MLP neurons of a small language model. Each row is named by its layer, matrix (gate and up: input weights) and neuron, and shows model dimensions 0-127. Each number is 128 + 32 x the weight over its row's rms, rounded and kept within 0 to 255. Numbers have three digits each. A neuron's up and down rows have the sign that makes its largest values positive.
After each neuron's rows, "fires on" lists the tokens most often at its 100 highest values on Wikipedia text that the model never trained on. A number after a token or word is its count.

L7.gate477:171213103129106164106129131132115168126102170146113100137114107126041130103088153125122130140132158054108104135153055135135127169130131165143119131178118105001133113145157144137097073101163206182108092115100137145129093154168132095138067104125080131133154152116139104113086123178189154167147120093166133171172167125094067130087123185089112091110088159086190084172075098157136206139113
L7.up477:144102173151120158194113196137048146134148112065123148129168130147179130130068113109144150092109098088098140123151125093172184171083160147160140101139119091121173120165053088092144132168166159135127127153160139112109109101147076141096093134115072146201110095099110132130120176127174138168159123113120184167169121090141179143137106144177094092141164096115115132144118129129127148078080
fires on: "." 22, "h" 12, " that" 6, "ir" 6, "m" 5, "r" 5

L8.gate758:138107086133103075144059141165107097152171162115144202114161092094103073123169124122165134115099143105116130124136109142125126133089110146175134092117121156089073139109104129065138163114162113128162128166087136193156079163093136095141157136056172154104124104118194167092061092107169143078124092113196186140153109120125102132099128144101192151185102124099152145156150121123118097081126
L8.up758:123112125108074097199170177113164049143159188118103073129157154122133136101118136090185114124125102128120163160106125161076066141123092132098197125105151118091117109103096093064108191147135097118155085141204167183072107102114183129150137070122187106086122079099133121159086153116129092110149105078086104169179102088121130159141107165125112138111124101107174119105168140123121138118163
fires on: "p" 27, " of" 10, "at" 9, "c" 6, "C" 6, "ap" 5

L2.gate150:117123087149109101104154111086091163120176159195148111108163107142148120125177081149105097122103111155152105129153150121101098103043178118125136107101141106063083086084127112223103106121135121104130126127078188154103131129173171166111125142097076162136162075097131118114149097181152177143083139120175134159101123134177165126117089115107096074125103174176082052133159109117149101116169
L2.up150:151114103124086091151195145102153163070151133168134086108091152191142186132153146149160094070169090158184185166117170104155140190078138205080116118138120114140092074115155107163136187161149088098146156128100125121096190139110142154164110084120107083154153113120072163139111117125146100138102104080191115115110169144122171105138103112111153149111150202159108126137139154131200081123168
fires on: " not" 25, "eat" 11, "e" 7, "ood" 6, "ear" 5, " only" 5

L7.gate298:108122091129098089150125121121159126084118126132085144119135142123164133080123084103148164154136104117110155166149089125121199153106102153133138125161138155112169097081131108089131134084110120169051151096167080093114146123114186116168179121120068165056106081157091095178152119091094119150118134173110161116129168142134074112127144143112100112121109076169140109072175137136101114108131
L7.up298:117139093096096138133137121127089085163117158104134139115146100109151117123119060130169138081118129154158115130146131122149165092103118179129148119141102076141145131081119058133085109067118134184105113120137145128110123103104116088130137153119109123115133221124096132079172085128159144112156113102093175128152151179188147095184141117124175106041036158165105166103089132060066193126135
fires on: "r" 20, " Dr" 9, " Det" 7, "n" 6, "ar" 6, "ret" 6

L2.gate701:149126079112121159079124167170143121110120098081151133168161157129216199055140109144140097114153144132132055082095151114120095097134125064182080103122162167125104097129130093131124152095104123149092081136081102150161107126187176143100100115144101173117125072105078146082061128140144111148176183125038146179140143172126152093148091162116089066112127169123114077082125155159126150122096
L2.up701:121075074102173120115101116144213144096135142097137139089060142133141161092119116164148112089110144164159152149133167154125120110109140174131130155141157149170116180172160102170129174159067122133060102144126122082145117165131119160151164090156144104157137143096110197108098106140094097153129131112146112172138114076121152143178078098129168123126174168156102127093147163182101133129093
fires on: "am" 21, "e" 20, "be" 20, "ele" 8, " only" 6, "usic" 4

L6.gate151:172155131129175140156184182127121108141112138106049057147109109162159127134142147106131133161102089166164132184142098105132127119124090158112134142122122163095079175184116091155152129099075123141147197108127193068092126142102126122152119138142159135131122078198112131138115048092109096122150145155139149109141146164165096126099178169119156100174126087154166107093138170155141140122144
L6.up151:133098118120152089188184159065160117137120128126133162115140170144136109132171145105104123155101163135070136140088142139126096082099074170098118125127097170112087090119065092129109117137113106166094123125142192156094119140181111153156067048147134123122190071095121112123071105141086155139143080198047170130117150128099112170087201114161106116156160117143097107070103122145130112107136
fires on: "s" 20, "k" 15, "ed" 14, "ing" 10, "m" 8

L6.gate282:123136105089101168123076132157127082092102127159094133147051108087126147099113143112081124118106130119063113093127176123176179137127118170117134085093084182104140125138126145173105079084104166099110139090153169166132116131113134088072111096117144104129136130048127050150131105122158144097083102072119063091127154050150123092114096171090095097115093117033166103105126150115153143124102
L6.up282:134122059104154113143139112130147108138123132131106092110123080149148177076122118124214101115123106118142165144157180123128130103150080132136119127064156191066152130173082193104155152100104184114099121089109142104105156091090135128136112162123153188148172122123143028156087138056103162132103165158110214127100098166140129115166128160104133122181168136144079147114126072099125072132130
fires on: "om" 14, "s" 14, "et" 9, "r" 9, "ax" 7, "am" 6

L2.gate217:181132069141106122142096144130084138124046183097168124114079112096082140186145141097145195131071116102141158155122164138101155171084146124098155181141103162161153148094138144112102161128213113191088145141114179139143195107165124123165147154130131186087077111135110156154094048121142182100148070166100197113142104115125099168094122124128188156126130118071113090166120049135145090126106
L2.up217:128135153131126149123164154149066140159106161151138133118109182100159142125136127068129114140128172124098114087144139131152130174150120127101181148136159101080131126163123068124142096164170175105107094190177073167139111159161098036122092107125092141095084101128142181144099103174107131129136155128133157150139104115189125117160150139115136148104117098151138137107122146112129108165181
fires on: "C" 28, "c" 14, "acter" 10, " This" 7, "al" 7, "ont" 6

L4.gate299:140141126142146127059136120182083152127133149133067145091101132121146096068090136159112147170106115070127113141133105106083118175121141134163109102176119171122085060102100092131133111133170170102139091152123180093126126128085064109118084123080128156159157163139162127110148080145145167154095146144171111115153107114109076094123138175158116110144110184101035111142142110153108160105162
L4.up299:122113097145046079137113144106130147135083129124135072150149171105023137146206116133116164133159176074125125155156086099141155142122117060134171130067134151101089149188076073097150148183069119160099159135145135117155142136124097111073129074186085172147114091118167088144151136136119112145136147117101152188121061140106127185127100077133100114033113134134104142117092175155097174123149
fires on: "ur" 55, "or" 12, "h" 4

L10.gate178:198156080135125144146113155150064143145131144130083126096120138088103151102173134123132110157149076168113163119211115079058159122079118129131227109192081108134107185102149053153103148126072160085183148101122081113108106180113115164178128083104128128133167127134159118163107140173125112145150105095157143107156139154165091170139161141131153072146093075125132169153124165100151109168131
L10.up178:137110164125112113180145150062088128126122156178134132150161113136179123144094127103144144094070136173155127142108163124106119132070189142109158095104108122094090101100122150126093083097113127118122151106089177119083114087193129163133170095141144149180119156159090140141149112167142114164104167109118162128101174103086079104132098121103158156108091085172174111113131109069068162109155
fires on: "in" 16, "en" 12, "ing" 9, "er" 8, "ed" 5

L2.gate476:132136090074101103141136125094134125089121107172164119124110176107085149184073120180118081077133085125142105238102105121131128108098151108049181111145118165091146131087100165125142149174128129173084156119122080136052146097085091125158121172143156131175124154119123141141128153083139125116129104121199091149092171146142158136089103126109134100202202157162129109065107171158114094130129
L2.up476:134108147134147135104116164116144148136159144125141144178136102139121115133070108116144059151143116139089149169095148086035172157130146082160083168189122140144122073155141165057146117183090144143166142127084146125088141141139134142156098165147145140094090114153100133098092120101099152118191105184143140157146122168115156071107209087113159125089140096096097154120146141130169070125046
fires on: "a" 39, "i" 10, "la" 9, "ta" 9, "ins" 8

L6.gate887:133109169057146125160160111190182161119172155167102127088135117109147126059014167151131105098135128128116175164105041128122107166103121167117141087152170125123070084110137154158134089117151201157093098055133151131124118175083118146165117096164097144125130119147197132150134028145114154158150101071112167128155144169155087123138172133156100072094169043166112094142110138126100113122191
L6.up887:100108142112156121154059185155154160106131119135076165188076184098104096120104180104119152125116109111117102129104085140066162144058131156197089124153162128149136148082149161161148132146172153074065123073136107095122083183102110115178052115157102162156098107122183118149165119152077155120163128105074148139172072151135171193099138084176129119079144122138131122153062164106154126122171
fires on: " a" 13, "h" 12, "m" 10, "ch" 7, "A" 7, "^" 6

L10.gate627:072112143089156160133186160108108168059129106134143121133117102141235109112141119147079108092150127101116151117176130091174121115092146140145105153127096124089110104122087135108137102146145148102072143069106175112156158109144120141106112116100057179140112114116124170132121067111143140131161070140136120117121157161119111101105101163090102095032072080216064091112113072180194134124136
L10.up627:082140154128118061147121102197121153143154133109074131099154145106120087078116078094067089080095108169106135130131159147132179154125094104150164165120157102081174123159117129137120101122143189076094152144099148109182183107056190123128120113140089138178084103056128100146179142104053125129179158102140200203096158155106116135119156139027134165061083150152150148116083147130179126154145
fires on: " =\n\n" 27, "\n\n" 20, ")" 9, ")\n\n" 7

L4.gate609:160133117160119085137070118139106140168146128109106229153164127103132108110159126094198120166042173124151172151123151081144130114183076113113121114110075104126138158124120203104141152125152159093160152127114138088164169130131118072169129166096134102057090102121099143100139174152087084113093134179152126209129141079106177124159085138123129106097172122135104131160122157142099154119147
L4.up609:104180156171142176097125106086105099079121128089183120138135137136130089126164139172108116073130175152148128112166134113056128129126113098152128116143146116140072110136135155110194130086138122138157098075112122136162148099090151113144089100169185130161091128088149126129111123108097212172092102127147124099181217231128139131130090108187144118168123131154118130119113135149123145091132
fires on: "our" 17, " Party" 13, " of" 12, "é" 9, "d" 7, "." 7

L4.gate612:168140154106119129150106098178141155123157132134149147138123127161115164123192116132160114179123123127087143125107148111120129173136167179118097153134181135090106154073081136102049116072098098097151131168144081178130133109156096092173085163170139148134094114150127124063144102157130159122155085120169129158151157123118123160153077122190162134155111157133058142124117119156145168115139
L4.up612:147121119145131103109162106088126044140132157115141114161086108150134132102097137146172097085085135101148147091087180148076162153084129122098063143090134170140133168167115084088129153082187126146162125146134176142092101116178192132097115132094128070153143096096092165162143099187199081141161126120130129091123184153105121193102217095162137067056066153158142160041094117136153099109113
fires on: "f" 29, "aring" 7, "ab" 7, "of" 7, "ent" 6

L4.gate651:195107123075031049183085097113141141109083145086107092100094152111177132139119154105106124189124098137090049100161118129166113103110115090117152144093115163134056112124111110150144207135106164156128102130108125158076111101139166103115107131133135148121139185121094117141097066127109173124084121187090183112098124142105086145117087145155139123114144132131111173130120122154141115135173
L4.up651:139080135144125122130149126117132161154120152108108095167160187129175199085125125118157110116143098118145141140099126175117149102100161102171141181118166119134129102085157100114074103181225083158054116137140094097109116072169141113142111174200138152083075119089107119173146105104139095161068132200152049086109117066113155094100134159125066143074130173166142119146080100145143098161170
fires on: "ity" 12, "ines" 12, " late" 10, "ip" 8, "&" 8, "per" 5

L10.gate551:092098088130077078183144155127136098168143112163163138107116131144104069074175172116140145149124183146108130135135145069120142148118091134179121177154152116087121071102123101146175108137130075127127110108112089117124131119128137092148122114125135200165202115109195148118117122149113096114067124089137124152125089140050133088166108083080187150149179137152139229141147144137159145131191
L10.up551:119099106138096110100108136171105134124119134140173123132135113154180070094167146142129079097111140138119128094129098083112142123117168118186193137142134147166108122149136108138154164102199117074098165153109184094102154138065094103170130138139109116166072084157125075155158178109151111183089141160141137146096104128143165120138080094151141121179182112117181161155092123154111155161125
fires on: " N" 56, " S" 18, "-M" 4

L10.gate836:106122089112132125110068146129141189099095063146098109095105183114154086098110073122106131138132131121121191093114153069130180095102128190126108083072142131159136142109110052113110064143078192112083165150138107105141182142137108171169142159104157196086140130129128148131081114134133142111141126031143073188114133118174107104120081124124133149159114144103119096111169148148121068133140
L10.up836:075134081135094113103131119127120094114188079147158124159087109111141137122126129078164056115077157084090134143113111141121120103177147115145107147083129151145157174146140162161190152106139092149057145085066169158172129138134143191137148155088134129091147139059185086106142165143147106122078102113105142178148102128130116097156120059187153131189155178087103149160109148187088125108110
fires on: " St" 14, "st" 12, "est" 9, "r" 7, "-st" 6, "am" 5

L10.gate880:151142151097127122130108153137099124107153115135137160140132142135111086126113130110167163128114204127106106159123070114127152105137090076142120146066133177142098111144102103087153116186173141102131115144108115162127074089101103113140199167119161125086100135158208152124118166106106180160098129201092164109140123098112164145119103088082141119081155071146101170117112098140148154118155
L10.up880:091122109117145121131162112139103118132142120141142098117215086165138111141087138229111116125122097112111131096089111197103178169173123130107134099144086174132120125167147115126138084082150145123134175077086151142116117158187111147171110213115125110133078137075133100194163135125196077152107146161161134139143156168146148143157127163119074101171158114094126172058139057162104100098122
fires on: " S" 54, "os" 12, " Z" 8

L2.gate887:116151134116160097100131161079131116160127139131162157101121171093103140085182148137020091120069055081163152118142122082106168145144123182116168118132127117134153116151098144129088122138127215145075151115136125125092110073131138102113116168162199110127096142172139078155139132106127099112123145146129106090134052118083110132118102072164121097134163101109182092163114150118172084147124
L2.up887:117159163132179101161080164138111135057117182175110091140154124164118126088167139125147111127094124070167071168133140147115083138115106142151176118155111121128140120104110122147084096170146079168149076186097134139133167150114129103162141173094105093103138104204141130062108115128116079164117161144155086078163085152139145176060138066174150084174101078153129101126142140169141141172092
fires on: " current" 11, " each" 11, " average" 10, " scored" 10, " individual" 8

L4.gate950:157165101149148088131088201155142116157143165092108115124104154122078106095162123110168083142087146114111138124129106112109101122131119138147183073132080176139143141145116154122160084107114111161154099195115102118102138181133098177098121128114174117142166130109174207100101141173194144135158099112121129121084195099113141125162150148056162173132122214128117097157104119138104151098115
L4.up950:136064098064148136079157144141130143139111096184129134087135168134096105177147123085127099161137106122099156085120193089156088178129043123055158135066164155119059165166170136140166101093180160127130128143114184124148108157077193140164118161120163130174118098120112119157076116143085147119084115150173117090130108148117173124211159101095110118072123164150136175141106122132080119131080
fires on: "A" 13, " After" 10, "orthern" 9, "outhern" 7, "ear" 7, " Western" 6